Weights of a small transformer language model: width 512, 8 heads of 64 (4 for keys and values).
MLP neurons of a small language model. Each row is named by its layer, matrix (gate and up: input weights; down: output weights) and neuron, and shows model dimensions 80-175. Each number is 128 + 32 x the weight over its row's rms, rounded and kept within 0 to 255. Numbers have three digits each. A neuron's up and down rows have the sign that makes its largest values positive.
Before each neuron's rows, "fires before" lists the tokens most often just after its 100 highest values on Wikipedia text that the model never trained on; "fires on" lists the tokens most often at its 100 highest values on Wikipedia text that the model never trained on.

fires before: "\n"
fires on: " ==", "==", "==="
L9.gate717:152127122088189205149103179147083061121179121172152155145203123089111098114159148110115165178140099118153136168155141136119129070097135103167136199118076135147133097103108110137163094128156178165095175178119150125091130121128126186126190175154128139094131149113102103111077128152144154131
L9.up717:153128092200094086133162088109110147149158107128083138135135165165191099087026091157181136128065174137098185108167108130141152095170134134121120129153050125152115085191189134153128099140117126071112156142112147109149114141133088110129094065132116156148104108164130140090111127095126126103
L9.down717:088161061115144150164154121066092121151160115111148122173131171120136152157086084129130102117154139069116124142088140116128162164155157124085120113103157123082155087129161136089118132189122114114210145168101151109139143069143153044120130130071120143098189165074179159140094155168120180138

fires before: "\n", "-"
fires on: "\n"
L2.gate582:062101115149123154095158153172109094141142104159136131153159100131076121118160089065099123177171171140110097136099104168106175133088117096136129132090123197158120165113104089054076189115147134136145143127077082116139167079082135172128197149086081075160123137114108082111125101137125184116
L2.up582:056155106149129144041125127145134098154122127128109148161114173108091134132141123137066070091144124084079119115145110118181160094108122126147114151169137150073130054150143160117149134114097086158127085110139092123104143142074202147158179168079063139152137175129126089083139086134070107100
L2.down582:116156112119090118159142113133141138065118084095147174150117134088172173085144122125097163140130116074069091112118176107132118086087118149115167122149137082122095152140146139092149130209147121136157170111100104156112115107173154169113089153178155156128142091070161142147147085128139129120

fires before: "\n", "|"
fires on: "\n"
L2.gate1117:118106168170159125107156094124137148111107134179152100156155153099080094136121131120126107115145127111127138107120163100105152121148134122132154153131123062076108072086114178086137101137119142151107120148110125086094128120111206138155147162069149139148201159084162133113063068103082103087
L2.up1117:121157129157098130170132141124157077149151121134128125114145132121142088183147155062088138157151156119101063180069169118089130102113107143132084107127119160168105176097102093140143169144139156148110134159123060135106145116139086133178181112148122094111141102107177061134138156098183134121
L2.down1117:132130195167147127138156072098135164125127140161151154140153161140085114125111163089127117132124124069104174126085150111098127119143136159120124138115137056079077111136103166094154089164190125173103154144106121079098143136162195132160157137104150127171224096081153125194078054062082118078

fires before: "\n", " +", " ", " Votes", " 1", " 2"
fires on: " |", "2"
L7.gate504:132135157190113136094140120122097150123111119147157100124144159127103087175143119155147156121130122125152090141134126120095103117140172183099189115196099086148131115162100121116151175146076110155146120124104155138094103187128136147080166127118153107075086091125080145144192112125089127109
L7.up504:083108136149111111138115137166141146136133039216076107133136124107100139139112109113133165089058143133121093207126086149147169123123125145136166143181096148129216126117127139138168066119091125088074178120144117151097100152177140158017098084106142153112139162114152176102171088114128152094
L7.down504:145113166134104163166159131143156137127123101153119113145076124108134176128128163145081179098149122124113090146173187146161124182049161148103141122082165108116118096110162047128082148092140146154147085122157144139132101145145129168105095128155060150091208068166133156127105180129087123149

fires before: "|", " ", "\n"
fires on: "\n", "|", " World"
L6.gate567:134175145134080162154150157175099170167102132042089162099133156093120103141140136118068138053128171133155202121175136100107137087117138083205077065148096150127155143163075138109127076220124142101113120089125127125103147154082072126187110096114099096051066115159111068101101112118124064171
L6.up567:127129120114088094163101138170114093175138100114124132102113142151135148128153129150172126149073168129106149171160095137177171114124114142190130115136120115062133164177132075149140092101139132104165110100100187142117139148169156147169122170105104169122131107122091045070123098129151097158
L6.down567:185119081100152168065136104171119104130172076099109096084176138128112087101102151088101149134186156161057123152147120165110152106139135102087118104132136129164151131147123117216106153132143179136085098120121079113172141172190165095148135187120133135171227137098162144128134172092120165126

fires before: "\n"
fires on: " ==", "—", "==", "===", " ===", "s:"
L6.gate1334:065115098134211117149145096100162094101160122122186120132130116119159146154128127110182137181100115137142124146147138158143106080101108128166148131125151089122136062136139049077169151166122158095125125131072131108113131091169133158175136121196124119111105152082102118129110094136115138156
L6.up1334:160112141135130111102148108092104079217143156183159087123141154112132168116122038127130092118123155193163120091145125150066180111134163135105148050170088083181159178174097096180168089149141136129151115133145131140139114121099189152115149185099103136101157110108059163155093133157145113116
L6.down1334:114091122190140136131157175122135083095099113133143149149113139105156100126106157097153087183164144095074125175088123128196141064128167090165196106131141137144048122131189070100149143131116131151127119175090155116091086129185159137135106115177106135112192147139106097123144099105169110123

fires before: " the", " these", " them"
fires on: " of"
L6.gate170:098117151112137137078120171183107144149085134113129115082102113172127154129168072093104125135162120188131090113101149173114067132179138104136104102056111075163173109133109107063140128100105178141095110155080095144061135177150108129120137130163104096138144169178167132164119145099134165136
L6.up170:108151107112147130150092153119190126103109139133128075139140093102200199168090118101062098153137152173125121136106170173117125093158125166120097077103131131113154161171087192133100090133146130073090136107140127120139084100152118181110117048106142163159112128131196083137207221097143094142
L6.down170:105111122152116041121110126201101179109114109103136135115148077093148177123121138105112133150140083133131139121085130082128163104132172123121129141035118137122152087148123105109138147051125151141134102143106149159086134138109097142060172158158151148117107152165133123149139127205145153104

fires before: "\n", " ", " January", "ong"
fires on: " |", " sp"
L7.gate718:164156084138113132192149126113136127113120151138139158102118145105139107138120123179152163150177200119126131161070175102110100133165110125173160122110138141109125101041113073058132174115118192171117134114092149111138176054142109177136129166112137126044158195106122090124124101118160094133
L7.up718:097107131138191138155171112129097094126145132134182141102156129157158102116085109152098112120106033115097103089122134107127150178082182168125044105136157111079160129134113133098096155154128153112139118097108120120032178171101185134108098135091181146091125123098085067141160077167182160127
L7.down718:148136119186166162108107129170177164119149136092168111050122114088127097131097108140100103147150146154144160138123148139077140120103136131074112123126083123169127122221144069129144070140180048167109119127150153097135148183184131110162130123077127088131120100178126175137101129083132078199

fires before: "\n", "|", "-"
fires on: "\n"
L2.gate1011:102069081144083107072128110182125137125133061165098139161174126117067157115164158121076168132120146116176175110114168145179170125132149120164136146098161115143122158111152103076139158170129149107120116163136103143114179142176153150188184158104155111134131161118095095165093137137172163187
L2.up1011:112082176099140131168134059116179120108094093197134136246157155127089109124112180150146160122147133133081116100096112081088145152131143087149157153145181141089111136119128100118083191125117116108118174148128123122145177137106135139180144142130140073119137135171209168102121134138111105150
L2.down1011:102095140095159134170140089126178129106102115227137165177135143147106080113107151129129118102159132138058116107104080057093117145119104098139128157164159105107126150121148100138102188120100092126114184182138141142166179119136140149190145129134135068145154141153196176084084158132110102124

fires before: "\n", "==", "The", " was"
fires on: "\n", "=="
L9.gate42:093087127217083138110143079141124161100144095033073134125103163104125104063140076087164106082121118154121094138132100163152154126071128067107118111100117146116192178084127164117092110166123151131143105143083075102127151139142113146157160131166068036109189136148167101146065136090163172142
L9.up42:106083090216109087087128131114095135108139132138071128123210134123152101083128122136116058182049125170130106078130170122071114133165098076114171177104188108141141134111076090122107153128165128177171120099069113135130134114065192119120156153096138106113165149094191091078143109129127175120
L9.down42:169062139077156162155122120118144056083200174154167125160154141147124087151188126086109144194135127134121153188138150196128121098122142151140106151131094140127101173104152168182121141189170172058134094114132195130115124148160123140110085114134127173116076119103085107119111119169167123141

fires before: "\n"
fires on: "===", "==", " ==", " ===", "st"
L6.gate483:148147146129129135184122133135138095190125100110123126094143154151144108123123098132134163198180111051183114152180082139070151126138107145095097116161079136131115103095150055123147131144132139103142156114151117104106188154108167116100090175140084147108142168176094128138083092140133129168
L6.up483:096156152114148142123101106084117051104106147160132088118147085139097170131168103196121143154120111206113116129095177177083120105159121146097066116093112077133095191137169160174109121097165156137085125122144091148093101136130128183155135101102079154152107165163160136149152121128063131097
L6.down483:113094122158127134136109106137109114065133159119123129166125133174140112144103104075124093096130087177140119168137126129188060084105100147169200157072177124087104129133136104084119165106170115122127099115124093094136136131111109111111171053110142146090151121130125148162081127178125161160

fires before: "\n"
fires on: "==", " ==", "\n", " in"
L9.gate386:123141123156126135164178099135164171138137079132134120118148163083148106077154124084111138127103121073084099134075159141086127065111101144159147144091127099149112143088130155097155136163075157152142082161158233114138174093092102101079137129133097137085123157127145134086087084109077199083
L9.up386:161168160096151154059106116115118068176134112156097096100135107160112133089142172119168142115175115126087152138110141152082095096112110138089144116130111084095106130101132149129085165069049121143145121151094134107156137129098081192103111119120125085113148119136079066110113086092120096154
L9.down386:080126129145092099160143168121110113130144096140126081128081171104186135114157069149123099098143131136159115127149167102136166118128059137144118088103157128183149147110134131130129122081179099118115190147179123136087116080092119135085147208131135136164106125116131139123152102131122143096

fires before: "\n", "The", "In", "===", "-"
fires on: "\n"
L2.gate459:117100131109255150178073135110159128194161194143196094117113095133129077144132067136109127146097108158133156108151160136069145051097128211137128097111157150056130073085094134117106149063137157105105198117083110091194124125109108097072126136134123142101109149131132104155084141142113173090
L2.up459:113182079167128153120188118167150129165146076095098114126100142167149140103108163112103143107161110148079159135121098052170095151028123157112124176102112212084143085171184091158117108073177091087143146125173169167214086141087093139149136135159142019126099153104103125092147159117074087090
L2.down459:131096088096079138133176144117095151155103066136121081156118179107124111055128142141135116116195131131136187131062115115169170163102058102095139145142107115162164159170124142170153108205078073136135122165163147175089140200164102121129085114176140103136076046131152140101121130089135054178

fires before: " ", "\n", " Capital"
fires on: " |"
L2.gate956:130117126193156117130119104118137109172145140173164126110168135117114104088183089140122159098191160182123084149127156131113153088172158081102175154116146117177073174079133173138111148137184179112111157143118109065104139144114122134093120150145123153097150194120158145118124090146176131176
L2.up956:127076170150111114135131162163128154111108109167144150110115121123120180070104133112156166060112138115138187090148120122132096176120136111109129134112107155119106106087120104155062098143107101107110075147185110158182132131135060135125091115151123148112130134163176133120141170063073033132
L2.down956:132081173153105125137124152147131145119117131152138161141094125116127186080138113110161140036109141123148175090176129126115103146122145132110139132129117139133109130055110106154063070131098110100115084144171118139158140153147067124124119079166116134095117138169183106121120174070077026148

fires before: " the", " these", " his", " them"
fires on: " of", " than", " 7;"
L6.gate156:175070125140129083100087113155118160134170126108178097109084152127129128084176173169132112110162131128116164157121116157145128102136133120136121081115145159133155108152104153162117140132113204089067094153074107122093177115094173189113117093194142119132149129125140075107131100165157178174
L6.up156:109162132147149145127092116157183076044077084147156077121144119129117112111081105180115151178139131126126136115107099121171052147118155143133074143136136098117092131118101133125053156122101147150159160184194122096121158134144138132147160080101141151129089140144149104181143196103130141099
L6.down156:172097173133177113145121165113082121137135121096186080121131128171164126131173155083127148088133160176115147132157108135112149116138144150084162209131112119100108128130097068167153142104130132148124187100155157172079136141125123168128183162151192117128118094143126140171158137125135140105

fires before: "\n", " and"
fires on: "===", " is", " users", " download"
L2.gate270:096184148174184172104168103156154074148139162196205092098167115161076140161109116182086100103154127174153126116122132118105112072152122103070127187161146156077093143062125135154148103159157148121137163142103113166137120125081139134176136186104131089101145126078148102088120077142170133118
L2.up270:088180149128135124118162132130140081120154175210150199133145097122177111148063179222133086158138115157146163129067089117097123111161069102140101097181113198089143126158168114101131106110164133090117163117111103129168092055108156144160188131092121119129108120124119147120133122143114123126
L2.down270:147107085075065101140091179101086164112109094090085162133104119083173120131127114117146118176090156075096120118137102138150148166124125112163100089114132128132155096145138140094083180130083114153122072129141151096107154078172127108111128092143112172159114158155079154145127152117108115133

fires before: "\n", " |", " UTC"
fires on: "===", " ===", "s===", " pm", "°E"
L2.gate1087:108106090161195150132096110113145134140184136140164175142199125090111116107161153056096153164144109140133123156130131159078140075128114128128146145117177153209077129131124125085154158139141187182130100147090072131134163115130121096136119118142119090174102124135116087135132061138147148171
L2.up1087:136080066094117159054138169111104183132229089124111175086156060140165141154132131138137140122127129112100195129129092117147159143123125195175107108125115170117142145112121120184134120082106163120121118180077105171114111128103205069143144133149133159162144153110154104145188085195124109117
L2.down1087:158091112099111174078182184123126162092218053101100171088130077126174116146121122121124145114122157122085195129133075114146136178141150163188117115114093221105121156116121144184121137097138147110127106188057090165120114150127187076107136118139136168127148156127130108165165101214130121125

fires before: " |", " "
fires on: " |", " ", "|"
L9.gate536:151160130132136098107079147168127096104189115146157123116140134128133123154162074087130145169155128180114085134167134128132147109109183125068162123078093133138096115118119116101158108112139099126081158156145089191104169177111053143099083086139133112137154172116158135174096111122074082167
L9.up536:106122126094155150103117114121137127090122147116204039120146171108061125115087091072142138115089122111134047100123151102163144111111137055050093206166203133153141088092143155163088076120174165150120140125126074122134118122175149111110149185110085115112124179114141183087130075106129132130
L9.down536:180104110149159094120095119134167129136079097166112155093145134154081106140155142114126092132166184114123138101117147121152171169052165104155106115164173154167134142111135164134151149060113118140087113091113130180105088061120181161076116034093126167124068133073150163113103141134158111143

fires before: "\n"
fires on: "==", " ==", "s=="
L2.gate520:066101093170161171112188174139146109129178110129184100144173102094059075085124089076080111170180169149101108137111157164117139128092140087176135123125128149099110157136118087126142149125133151165110136174107116103127182132106152161120169143119108092146115179132047096082087114117131164125
L2.up520:115109137119121132173121210103127125082174171131144089139101123067151115118096151099131090155148116168146199156118120143193092092144161133064123129089112096140116160144103124163098108125131110171140159119188119093149173195124138170119118150134074148101146090125175118053097138177167164108
L2.down520:134098143070097107173144162103124140111136173148172096098127115087160108098088118076161079154135119155187194150091154168156092085137153104106213160088149074191118074106139117129125081169162100145096171130153130080153145144131140181161104126095106141097166065134150148139087103150119147104

fires before: "\n"
fires on: "==", "s==", "\"", "|", "|---|---|---|---|---|---|---|---|---|", ")"
L2.gate827:094050143161169143132097122100129161088170091143127103107125125171112118099138109107104199117127087150139108159148197145117154080136129094115188135095110095105168145062118113107102227111144215172071151119097121086102180131111122102109090150160053106083120150146174123123117079150124163172
L2.up827:145148140180167140197202130053097135077064181181144141189117129158103075083111107088117100087097115140089166091156198131187100126130135114126126166080140165159138113171136146130153127184157115137141160115120132117130134131110145108134105139157143061120108088105136106148094137097146105154
L2.down827:156135138194161126165165128057103114095090170160136154153144121142119057104116118097111083094109122138114191132151197121150067107113129112147114137091155147166151112187121144131133129187166117138111167082108155136112163098128144108142082138139129048130108106132149100160087147097147107141

fires before: "\n", "-", "|", "The"
fires on: "\n", " and"
L7.gate74:155109060087167122118116115095162120174072143114118066134139142121154151160111148101159151163143121095176053166091163167084185065132150112135121150176104055190133128144140083133117093143105178128129111122188117145105129090148096146124166224120156121083145132079117091115088129173143114121
L7.up74:156134135148140093089078121123116166107119146155087154166164154131152085120162142090097226080133158148084103157152160176138132169098136110112052129156162130158082096135170171140142159082154132169157155128184074141128087185168084108126138110117138185103121119079160122080118090180115075115
L7.down74:107121091109091118168114148093085097089080127106065146163195133086101120209138155160105129116119075121170121159111106075136124212043116114102137113123025113098154116190145118136113154108086132152104154141211131185126122090136141133125078164078146133134125116088129190174130111141138170143

fires before: "\n", "–10", " 6", " ", " 2nd"
fires on: " |"
L7.gate149:153137112165099084203074117110116171118114088107135113124160148164172120159127110132142150112153138207123087097160150180135101114134156125126157129118103113128124151151125132113143159193168183079103097089130158129068087183147102157106093106158079106126119085081102100193167117106187142131
L7.up149:132170068173211096125117063140116158080059207158128145154079166128179120133146123173139145146132144058110165090179167138122214178089140138108190088166133147119153101109119105109163143141116105138195165120174195143175159153120122149140139080106153063072092145107076050131141124114117130135
L7.down149:141113132115160121135141230131105198122108102162122076188097097133168123103139115167112141062133098142145119075112130100161133084089187113151191099094183138140159150137135168059127165120129074066137136118078155046120113080109160057139118154160152094101155124158158128160138148124100147106

fires before: "\n", "-"
fires on: "\n"
L2.gate1180:078135110130163206076140154205098135141141093205184106108187128113111155092124123105121091197176157148109066122086159165157164078179116088132136105122137160112118120160112118081082135104144148154077096096086094110148117096146171170131182201125077179150134154119156111154106116147154189138
L2.up1180:098118111118169087138082088139147117095115143087112106123107123126093124184168204069150125113104181106121098112115143145102129066067093161100060124097132089103110141106163052134161141147138143187118221087125120181142126103101130133184092140131137113115120130076165125136122151044145097165
L2.down1180:097128150162154126112147113188149083115100114113149126108096113100110095200193221067185114161138162109092129102140145137091117048146093164122082093120110164121104133128162140131175188143127172151130238091110114167104103095165178172131061149120107148149113108103157125141119142055145099116

fires before: "\n"
fires on: "==", " ==", "ass"
L5.gate1202:123146116138106125121110096100081131139169159165138108113165121156132131180126131128111153154188132043149094227192139082200182133116151135127161159070173127140175110074132048115148154149132129148125140141139122144140076167133152077129108175154090102125151136097119094179128130108108125105
L5.up1202:109071141141145162163171151132045156114139133152203126087168199174110101122163095146137179143138140225113154101048145170085060185122074113115067136111132100130138142128169184107075164159089122129150103125130065114095173134156077132127178117137163134101160118131091081129111081143161109103
L5.down1202:109127085122107134127141153066087133129190125090141109093138126153144104150117119082148140144150111063138085130167135152133145133100140130120125135114182128130136144098141091122162116131127119145115127133143109080124079210160138079106095127135101087114132130098181151159043159124102141133

fires before: "|", "\n"
fires on: "\n", "===", " life=="
L9.gate1032:087111122162097098094127109075136104111158115075110126179097104119183146131090142133126102167127169060106134103174130049158108139113141133124130131128086143147165135117125056116090117092170152183092173149118123130162082131139136129217169142136113139122134120123090094149133106125142120163
L9.up1032:120105149110112157162118085135131104176140145131139130110139166130165177157185169113118103150135115107200124096147116102126154121155131154107138133154135101127102221176151068054098057125086128153100129172150103183144076125150111109142140099089130069142156102061117151121145103151104170056
L9.down1032:111110092118154117110093138148073126068147115099132131125122154170086104135113099103089144093115147095093153141110104123174125122184152069186061143092121089130170072136185129219118187183128187066087130090093122123099177119156165183152089155154155138139083129151127137118111103096192115157

fires before: "\n", " God"
fires on: "===", "s", " ==", "s==", "==", "s==="
L5.gate795:089121128117132148159137102165096108167125075140128142125163147187149107086184114187142189080131110176152116135123137112127182143149155088097109064133137136084137082126144058097075174150127187134111062100102101085124177139153167140112156189105053089189175180132088108127120143068116121124
L5.up795:158132120112176190116125122146118075129139070138128128099145157125106153126118128082150135148139129152168077118147158060139129109116094120188119097131110153156090125191120122140069057121160125083201180114146166207086156078183106111177082127139100124080129161161116154129040105199123141184
L5.down795:098110086140090111136175152118176099114041140194135138129078188131178128103131094102102142137115098105066084099157135102114132169148090115023158181127095146145107131162113109105127151114152101100105172130141039141129125148130146074130139087103139123128113121134122122124066145123134113129

fires before: "|", "-", "\n", "est", "|---|---|---|---|", "|---|---|"
fires on: "\n", "ew"
L7.gate31:206194106104179107100121164181173126125111128174122129104125071180083133129087106136111189126142166140120180158127109165147131158109123135135162137144144159114166069129107108133145154133148105152097104088119197142173115117147092113122154144146161115101041160121111113170090123140106134116
L7.up31:131159099147120085153133077116134172119108147089141112129120172112189136144135161152160117127124107148170139121145150100131106165119158133087118088189072146147083173130149148121138122130176059076184155140161129161140118174111147163193166181135163124107109098099105125145121065116107099133
L7.down31:074143126159071130168140175151094110078089128173143139054114096160134103142163082077103205137057150129121081168175142139151109088181157130120145139102129136073132130111094129082114105067150150113080063093074090132091131127210092119088093038091114121142139064145103108096171111161078103100

fires before: "\n", " of", " "
fires on: " |", " part", "ian", " the"
L6.gate1157:071151080150141116131120187187093130181124131122112102094162148128075099103155124165106215131158102059160191184168200164087093226177145082115134103146201138144135134151169104096173111158199106132163126187089126083165110178125168119143177113129107091160086159118126096122194063173154117063
L6.up1157:109152131164123103112095180135080188150105116171089060099101129150092141129105094125178141137070115147036096133076083133092116167119113153076144111106131197125135120125135233157107150130115175199098129158093133146175111113125122148048152133098140133160203186126139125093123143063147081106
L6.down1157:176113141133136139134146088148141084098117178174119154110114085097113149123125113145132130128148115164159126140140159046141141142152052121134121167139126179126110069120087126089098146105161118142115092119114075130135148174168147132111164053157121059133103100122109064135122147130201161126

fires before: "\n", "-"
fires on: "\n"
L2.gate1000:107133102190144126138109116170118110150116102144173070126139124093064168110181133088107133195182168126092094148114171187143152102149132028093162182091124127157144134143132144122087141133177143167112141163106099152100151100139093147125183167113098094151159157115098093101087076164139185155
L2.up1000:115137180135166098175141116166051114065151116115152142086140139097082160085111104052089156156087157146118084137129122202100154121163111140126138133124149133136144174185131112142198177170142122155151148185166138106142159165105098153146159071148141079102142133119130113125104114104053105129
L2.down1000:107156179133135098175144126179055128056129118104139124106137177116125193120099107085127171108079184152104143131157116197096111098151054145148116145125118130122117153185142111121213162155130068151151164161128146108108170163130108095126143107178106088116146124169160154122134110097095084123

fires before: "\n", " and"
fires on: "===", "==", " ==", " ==="
L7.gate917:130096149173180103164078165138094087147114133098142126105123156134119131124124143091129148133128101082138067139093124101092164150099154091075166138147168073109169148083107060151175131130145124177111101168119078135150152116096122124182099104152091104089136172128138077137106103147181127124
L7.up917:159170090129155142111151113168082130102151142125182087062145106117098134091133088158156103119099121153116119086094124137154151044163137125085091015126144099142129137107085114158111139154165201134156121048136077095108186100111104143167165142136135116147094175117087159124125071163146143108
L7.down917:075150108095164133170106132114048109080097120136130147135136158135134104116141084109151134090148148164106083054136109122172152119150109131099145139137141115087133173114137110108173165127197142135074168072108090147146151073134153092170067123166132118153137156094099105096153112126126105145

fires before: "\n", "|", "In", "-", "B"
fires on: "\n"
L7.gate224:095131109165127148097108152128091148156123138103151080084084144152122161129127118130114154146135083106133149134094123137117129144137132187156117100151115186147123138091089176133125130089135123103148130142126131120153163187121070091101112188113084070138106127110085124135156100174099081064
L7.up224:197168127083132144118114116144157153130135086169119179137102129117086120135119123149125096091117119145076204131074119109083084165140099141169150137189041131158111126192151109150193096073111148073095162096147161194122140134110088177152139103158112165161140116135114145061121153114109148180
L7.down224:103159112211104109110132141103118112179128148146198106116043127113115150092122116161150083140132152163136145129121152156103154150156151141057104141140207131171126152070140129149148129125112136206105121143090151079106140204178195122164092108139152081110165121115209181135200098137147062154

fires before: "\n", " |", " "
fires on: " |"
L7.gate523:036152124174111130189097120143106101145171148170077123135115181170126100182118121138087104195167144087105147137170119099122145117168116158156159141156077104134148133168138087087131148213121106184116115112111140183154125197163126108137165103109091101068158175118068082160107143116188144102
L7.up523:114113146172081105162115130133066117136109119172135075130081158124078116205106092157114075192136124171093110143126155138151103080106156138105176127137140130110158059108119198117181164103133184136149172105149155104131111178117153158137128166121125131095150137117129123133166131126122086095
L7.down523:125092120099149097119155134130170159117106162122103050141135143112141100133198103090087098119123156143166168115119155134069109132127143114118186165153146122124117150109138098183109175111125113138174087176123136137141091077079122171098153142093097128157108135171127146148091115111100105178

fires before: "|", "|---|---|---|---|---|", "|---|---|---|---|---|---|---|", "|---|---|---|---|---|---|"
fires on: "\n"
L7.gate1062:113161109181066123142156092108153098125132142158148103139152167119102122187109079200059117178147160089126126139142192146155120063175147107118128132121110123147105130107138088121106141124172153210201136094128131114187160148173122144168234081131117056104139136093086104126130150076151123135
L7.up1062:097116089105129104170098112162170101144135132144103153112146150118134102173128128086115130198160171094147162151099138124070126141135095120161126110117071152164111144156140125176114144159171091100150097137120125127152105110143114166152177101164119163121112070105158164146034104106155097200
L7.down1062:176123215095147144135120162146137109100080164097126152103155095160134160095118140089085113171156064204138081087114117117129101159180118128164143170113113165120167118135122127112098080147054159113145149136118103170139137125093123119079070138128132167108126116143117096083092151105127195098

fires before: "\n"
fires on: " ==", "==", "===", " life=="
L9.gate279:073116102157144149153110121121102113131151162145145119097168134128118119119166089090111169161156174092125117132155120123149160084188150118116179096101172064135121134127181096102142190199154150103066094140156062155221195130139118150132080123151057145053095144119123109118089081165186151123
L9.up279:117151086110123113134128118105148074146120160176167141186164077152123134124124112109099113199137093107076131108144092081124230070126094094069158116124187109134191167172170024140138167163181179148062191114103086129168120119101137150092186134101136103118134138143090145128092085137157184082
L9.down279:064122100088189152149102081103081076153155108159141111138143134144108122134063139103206125151102112124122122150117137107120194123155048121162119122082154159125128109119204127105140149149112126148098120092104117191111131124101135169151112114122115094082139116060103126130109105153133142095

fires before: "\n", "-", "|"
fires on: "\n"
L2.gate154:093072105149175159101141137147135099118179153159174095114159137092068116133169089116080153118176156167120138140103202129097134063127113162100143119130118111127108125115128151100140126143122149146071117170113120142083146150103158137132141144149086100105156171097096125135105100099156152152
L2.up154:142150124135118134133135120145140105148149127105122110069105124132180175189132141126109115186141078138114066195143105150098121106155119147106112097219095101142140196128168137068183142131119121210174116098116142127116160106129121165171148075114100187157127135126128152147141089151158212123
L2.down154:125176132117093112145133124143129099128132134095125105093102124127170198166113156111102129183135067120113083179130110162098139126120131156108123116210107099141150167121179125064180143132115113225181136109121140125117160074125115159158154099139106196183118117127127174127142071131144211111

fires before: "\n", "|", "-"
fires on: "\n"
L2.gate216:131151137162117107146191114130075110086111131168098126141135145105107145078141140096140179136138183125166159146104161177154186143192097156172115137152095182096132124133164050084149167201157133168084163142103058139121182109125101193157206171124158090099140135150151118127115081173141189178
L2.up216:103122089144096161203140122113075112121133131126103144129166164114135116066112131104086178155135154128103096186185185126088198125167124151145163090140126173111130167118109078101137146101209160141107145152134131080148148131124120181103199162107150118107160147158123145124110126077127194150
L2.down216:077124095130085133162116127110063136130156158119124119127131145172143124132117138112095135096137144138070143149141159118091129133131092112143115104128131106119071122136131120121162145122145112149130149166154149132138123169165153099075132143092072104118158161104112162128094136070089122101